Part of a small language model's weights.
Training: a variant of Muon for these matrices, 580M tokens, 4428 steps.
MLP neurons of a small language model. Each row is named by its layer, matrix (gate and up: input weights) and neuron, and shows model dimensions 32-223. Each number is 128 + 32 x the weight over its row's rms, rounded and kept within 0 to 255. Numbers have three digits each. A neuron's up and down rows have the sign that makes its largest values positive.
After each neuron's rows, "fires on" lists the tokens most often at its 100 highest values on Wikipedia text that the model never trained on.

L6.gate563:135125040143065176153128140132180175140119083126145188139127107164075119120115148096161122173162120094142106087111127104182114077107131163133117105102155139118158097148152134102112160136153129069113113097173144062174114151162099123111171144089136085153152114145084160108177123109082096089188150088188115103132143191087148177114132132146137114112096171124119133140144128157187146187128144046143121187097135067167119082121145162129166148094135111101129146166072122130095096141122128089115111159120151133120134140173125081154156129108111121120086158150172057209115080142220096088
L6.up563:092102089092137131044146158145119168143171167132156195155167146107213195130133081133153097152086124168085105125154171153074196098071110139098206192135143201125098085121105123140107157149071082146136113125142143177171130105111177138093183054086115126149150172118138168088145111147121104069133081096103094098072140133112185179115158133114147135180176152132197165141151127120174122117142086090126129123138128161130167096175123154100117145097140123138083131179103152152117091154125152100124152098106175175137105139145194083095148129091145161148189126153181120110180117135115110095
fires on: " of", "ing", "ed", "p", "im", "s"

L6.gate326:125141123140085159102107185152214165089178126140154196084142082138124117138152124164128130129129170162154148150110176161167102097103136192123167138143077145149117110097149160116108101113149151152140122098154107156122136174053175136175143128157198108177106085074129122112069074164078167137136134147149130111107132105112168126139100176200112089104126147134175115156194139144144152149122168094134108140136135074139131143085164130182086147141132117200168128090112163159159076104089121072087171096138087183128113114147151104166111128147072115082142157161138077105133200110154109111
L6.up326:145151167150113088140105154098203119121122125094137144140135190170139161158084110177138083124152167156126127141094183173173153110092130129101148128113062066107107198147088137126173058073144134123126103145159098123105116177142075131104085124165113122171121066100148150144140123116103163103166166170124113072085119107107114086116141101135163122098152133129133038122091099062111151146116110095148129138143125119094156128181146091125073086100120125083178090074098179112116123125111176112109157104100061116146085164152077064137114116123184099077152159144104072119104155075114096179
fires on: ".", ").", ",", "\n\n"

L9.gate363:081145107133116179127136205138204137181147131113144098097082140108163092131145124117052176122154080153127141163169064164149162097121108043154153148136100111135209143197184112145062141108168120047076090118125103163107144135124176096150142110084121188096127165129148106128159159108198160131167134082095127171154173164179133136105117123177100106105121161124186100128137130121163145151101093161082097126137142112161171113125125129126100163115073105101176116201135070111129142147110158102110127138132120164162177147147160088136133116169107152101140089132150158116141131174174152138
L9.up363:170115122178106092181123129142138149105106093134170158194158098112139140098161089134172138116126097115123116169116182149166129073107141181094178099105155090132087139100111103153180154128140099153143116144061079089114086124088106115116085150125143157127135043083107068164131159148129130063100185107123160122101078084165152175156093133147103106104135112130120091140121101211094147145106156149116155140079100130157116115078132165197148124090150086183099183198089158131072093103122120130112150088074163138116140133148110109120142102145179159100146141059070045183190092112092155113
fires on: ",", " I", " A", " ", "\n"

L8.gate681:091114113111072131151173112108082091114101096090111138141118106128130129130126109118082082147131153092103128083173163104106117132136136180102130137061062043101129160111096115128113139167129167119086141080155149112140118179127138070089090133109125161126179164122137063124131111144089160165182158099121132148188167113074192071155140195137035133122135136108173061122137195129128140131127125094094189113159156146191107107141081109135138120056102121112148168169070080133141189137139129065105146119147110149162127165187106175134086081108123086098105107147130189145153102133089191163
L8.up681:087118086148124153124134145127134093148063080099128182188079125126156112124069140118151080094157088145133086103118109118095126139098162180136104139090129099134125139162121122107146136133156064111154133047199158087080094120097109150091088161129108142130116127132091096170177181153094135124161162136194141117139102158125131132142056144122133099068106123119041091103170139135124132147113152093066125123192097085125132106110149161098153126095160153136133114119077099113189111117164127127112120108166066148106192067155175115117114133160076159152105146114130116095051116096174106143
fires on: "n", "in", "gr", "ran", "yn", "r"

L8.gate766:113128148080105112149133083128073161123129075108167108135112127108102145148096132171148177201165157109167116153112144157165073202139108122100117130143136152117179145097099123130150173120203126150121107110151111137132145129032132074160077176171108142188159081139109150141121073143173124156106189135162133132147124119105136156152096149175110163125092127046191118098083123083113153134134081175162117099097131116156161163116183176106078106099170114175125171141108119132132098101124157154084138126174201080114162175130093125173158123174116073142181104074140149200150113130155178166
L8.up766:114109130113177169168115162130146144128128172119160128115104151139155138045157113113130109093148135175129138137167071165166151139072132119115148067102102118127153173155096128135130062096114134200202137134126075110149124122128053119121133094181128115137181127126065139142170156156085150098096107144168112129088085121159137219118106117154165148123110166086103083105179119095152140171147109170156136085115143095174120133123141103129126059095136125090177099078087089128141145064112158133120161097162153138154206133109170158136076162192059121103156157121209129110099145103141045069
fires on: "n", "r", "en", "c", " n"

L4.gate168:142094088143117153129085144128108197151147101153152086111149126142103117137134154162131153105191071129160108106162153193087128148155119146145133116139076147176135133158181149104154109145129112053106069136079155142132139172171064194154108150139162145052155133142141194047153130103105104143138152135140115093165212141178070146108126158205150141109144124106099131185122158125115148124146146146068113132105153122077115123118108176176110125103128134132110200100127094131119145148132103133130127123097118087115160157138155157181068167165154163080108184139149162140133093149128176119
L4.up168:131160059100142158135176089107137151095099114083132135121124062141173087103115180169163199160167135101174132132137122146167134096160129151113145097123136133114115174141139187111133102082094097093141120149114146126122146105126145080109089139110104084113188167195082187101139117088155152166168127151122173110221133158196079182120093132191172139133173142161128168123090192128097114107099146112125098138149100178100106128134137098123148115132140129128142122137188098117115121186071161124112108107099141112103157153087137158089099185179076151079090165108213145103154119151153158167
fires on: " V", "V", " Me", "ar", " Gen"

L5.gate481:210102149116075148107127123165183116109122072137185162133098079231196096119116103134120121113138147123161158092116119108094169130063105197108117102078119147133150145194195075121113110147091118112128124122113064113125176101172128162076121163129085137119127163185167155095143180122106105097161152163137149143137103117214165104174099121180146093148140141152097098141143136173173121134130094117138116074174165132220063134115080155151074124113089157161111146117177131109138137157164127110073128125105133170110155149158151129102133090133116141120160174115169101142102141120077131168
L5.up481:207125219056124134165083121170154109103144084136187133135097101154098149095126068110133109086145099146108112132139179129096116159159089083139145123102091158162117170129171177110129155141113111202123097125196156092124163145132167152139087177180112109117102116116124106118187100206145140143112122130114094136126110127117124101120071193143113155133151252154133114083160090126145159161108130053143120140146113147132109156124121103160172080096139169143147140098174180074112108104103122135171125139136107081146172120128166138122118105088113100105111135113120047169131155082114145097
fires on: "ed", " released", "ished", "ted", "ilt", "ated"

L4.gate520:155121136120113123163138135147133158193139090111164166145146181077121163088168143121174110098148089168177101119110143119094104129119099116169160121117188138174142141102072128108252151171106170101117106136102117130062143142162139138109103165126091170111102117142107129150140090102182060099118126067155127125144142104185119150160134084061110128098063095122153116102126123112108130073120143153109131148109130121129169080095103168083153183143122129156146131175096140163140109062183156172140142136128154118160152208202044127139133128083115076101087130134119163144123156096120117178
L4.up520:129119168070170084115104163087179126166088133145130084092084120123105108135085172156124154168071125106118132163098104128114078122099163125182111169121160068165147091087116104120197136162112175101158117133133168169158094163140146115187139141134144112133123088107187115106234129217115100151110142096095141156167133161116095123118079052197098113111159192147145111116145162116143164141099140117170120126155109116106103122130128164138149117127165130101113134132156060077061082127087120141110147171148144124094154094118096157060150107109115105131070183146184150119070098148097091104
fires on: "ri", " ind", "p", " —;", " d"

L4.gate772:182178123131106081132129112181088146065120094170076110154134119141124173114111083085143122172151094114134075075113144148122116124128154085164190166121119132118157174053143088085137122135140137094096131121117120146134124168156123159151160138104075112142183129172111124086123119118092152149172164180193076156119094125101137168111129172160171164169171142126115132134138187105148142112097178140153235093139192117120117119037125116157153155086117099100126050147127149066069113099153147131159190087134139157107079131102096148172150126088159083148079158087125131098157142157102143097
L4.up772:086147098109114154141118160163091197072108143081087142152141084122118100106123128064130163150161096110194060151127112115122118138121123125097131119141163118167069133128147208118168125184136142132086096153151109089128179117166147112007139132155082158148103122120084109140204099164135136140118165107161110131124030154190162154139125113168137097193089171149149117134087132167106125099183147152149125130147143150078081115108100088146117150133130111108118152161088117087121131085118095131140111151096063137139123155186106190139176144103141113070099098107102164117169121140144102138
fires on: "%", "ven", "en", "al", " only"

L8.gate451:113162117125168184089161141136150130074133088167177139138138141107124082182164124153150127132113093182101171228152124153083163098160110156062130130147107113117160150135144137136115072099153152139095107060101127109099157183131115083120139134064138114172145114113141108136135094145090189138158174145142143088142110121117164108108125117163077197124158141136147063133135148124095125118115119095114048113156142093115115109128110131089038228118093148153067102110153069125062129132118108182157084142122137145150149151121130149139100112150135139102137058087128183079068141150068142172
L8.up451:057096181121087101172127180144178131125101143093101207102122154168090113134118092115134150076098121136183097155120195113135119075074105153130146154155088164113097155136105168138142077139104139121136126136154098128146096151124173100108132152038115137092162098176110092136062139171094192111096121158122105087158158114134121103119058059139091138124119130114092101115169090132127091083154076119054098128096126095070180142141114126120084111135112120083128151196126164105137135190049165110099177142124112101062123159125139095116159139146133160137139164123041119058164110127111120166
fires on: ","

L6.gate222:090131151119173113113111199087150180110150116079117156146162158155152162144117155125154125169187080109109154118090177110130134123117133134123182122111143077112077126107190094137189108145216098068140102167123175180132142141130111164142126134105135133129119137094088176149203210207135150152152083154146128119076187119140062224123106084139126198146117136103103122110144154147180131142159133171116096164098066081117196065147153125137147118183147151077084116091091109107160101104141127148078142118103104078122190152151120188202144124169109130155145162117167133168134167169136103158
L6.up222:146162062079139105130146124133105107185127144083119120180128173092141104132159099114116085165129135111075159108140155097082173096114090081189180141113124170078089128114115176151082134111117149071120118115162150166177126106050133059144102182135177152140133173106149144149128143100116094157158135113113151159118167146167137083132076096129129143094138078166102061154111187106089127149095155186123092171157120119197118162104103089185172159146139131094082131093129097111176134107207121152180136181095137132140096141115191157137152152165166158174127153166104089176201155090145136145
fires on: " (", " |", "arn", " "

L5.gate158:128126123136183111162114109105143148166112136161140180132106114198153129101205195193171124154049121097053092093156096145095105125105118062141122130149170176103147161071169071126166176152136132122151118138160167113119137144115167214116115100112143160183163088110085114124167109140122106166165127132131176107153166129121147109088106116136121105115131079130105109108162165127231179185090097101134131089141084154121111180069136058128145035109135153150133140123171093090162162147105128150101157101109111175081112117155124128130190113127128129073183135133111085105138135116146085091
L5.up158:131158085188127103095048152116123093130103109145180090120112073173137118165088108107113119129121133054159129139136116134115120036090154107134116103103204132084126116137077130122171105171143104108168200149143129087082070104171122128071101115114120145122132184135091107137150132131095134145133218187103131121144169111123115129114119104082097158093095129095097127104139103187224159157089116112116100120070072151087134133106154152084078121150107185130142099177141131116156082076115085123133107154080035125183080098187113074156171111104129116127119103107114126086099125140176151074
fires on: "s", "ed", "g"

L5.gate610:131124178123173133107094181174159116132113095118145147143114070134151126076132169137088080141105106117181079034092164106147094087179169116140084116111181189139166148150165115072076153127159133120102095073120165163094146130176146130112139137172100126072148139150147186049146107173125102138152080104115109085139152198102150080121112136146162041140136077144133083118147115152160165068095110126113143087101141070115133120147176119151097152121126124115165082071115100126139206124158185147165125183151112076132149178144134145151112126117129102140103120089136169216139096080165127100
L5.up610:193102108106112109099120132172137149205171108139156087129083090168103102151184098126135092123165081127115116159110200192132175149161155153070126164162132110141116099112114188132069145133156111179146138114156097169158122090136223134145138139164113160122092117103191095105104124181098188123136186088062107143106146213081172100134139163121128200146128070125140117124154096145126100125123104160141141143112117112148136124108177167122102105134162144126132122136058174115177110086099112146075120156113182139158135145136197075090134170111129129116120109142111065176144167164093142120
fires on: "orn", "ed", "ilt", "ted", "ing"

L4.gate208:110078069103167130084145163113080106135100166080160144134121112198115109098140144109119121137159135101109152115135131112110166167100141090150141097038090101138110147141132101117113167173150092128111124062152109122115099078177172132107129095178131155193053116099100137185219132161109099116143181125122176101154088168171131104152111154133136139168046106126124073134103152128210159196101128088113062169189146083118129131132153108120073109092181117135107208168130118079139097097129198084104096078110146159155144069143110147104134164137188107167121149108121115119135089104132101145
L4.up208:106122146119161144102064133152124139109090133170180069126128092128132105129120105144145153110161122109114029190146170132143154100112079119076153143146142155144103132130104130135152072142103112121125090118156152063134142127103113121114124151185115120153119189126127099156146100156131074100162153184132143115147111075131096141122160089078194092078077128177094201144082118142124156062171164105111151180164165144146139192126189133118165092151142051173131144147089151122162131063161085092154131131105129165137131144155150102135221145179114147118089127089182082154125092125104080178
fires on: "s", "gr", "g", "ed", "cc"

L9.gate416:120114128176185156141069081116134087078137102185070102106177142120103134162119126186127201102070098115160066111141111078122166187010138208109140124194175159083125110115091100155075134152128138144154147144172163140128118111149185158112195092161131106092092099186124148159135115140077149073068112103052174124113148104178113130130131133106154165085140090071051081097158138141123106135111144207086108104155143133153106131136147143161129132171155092095106093120109148149121118111074172074104157113134116108100083127130132138136125120103144092173154145132117122142137104144125155158
L9.up416:148165051120098161081089128086173098103136141154106109169122070118091154115153101179090141111107150110134126120132099141157137146082120135048108121125130131125146201143097116167099146086117148151096134162175141125154124094146172096152177187171145097099086130103119121122173159079084113181152190071179087081076179115148118145138125159104135134114113050107096120152118150098147099104182147075149106111158172126126163132126149119096128193165136143133148094163158090149134171175165103130121082110115147234185091092101149082142154093150084084074100177111152144162172146089080127117
fires on: " im", " fin", "s", " sup", " offic"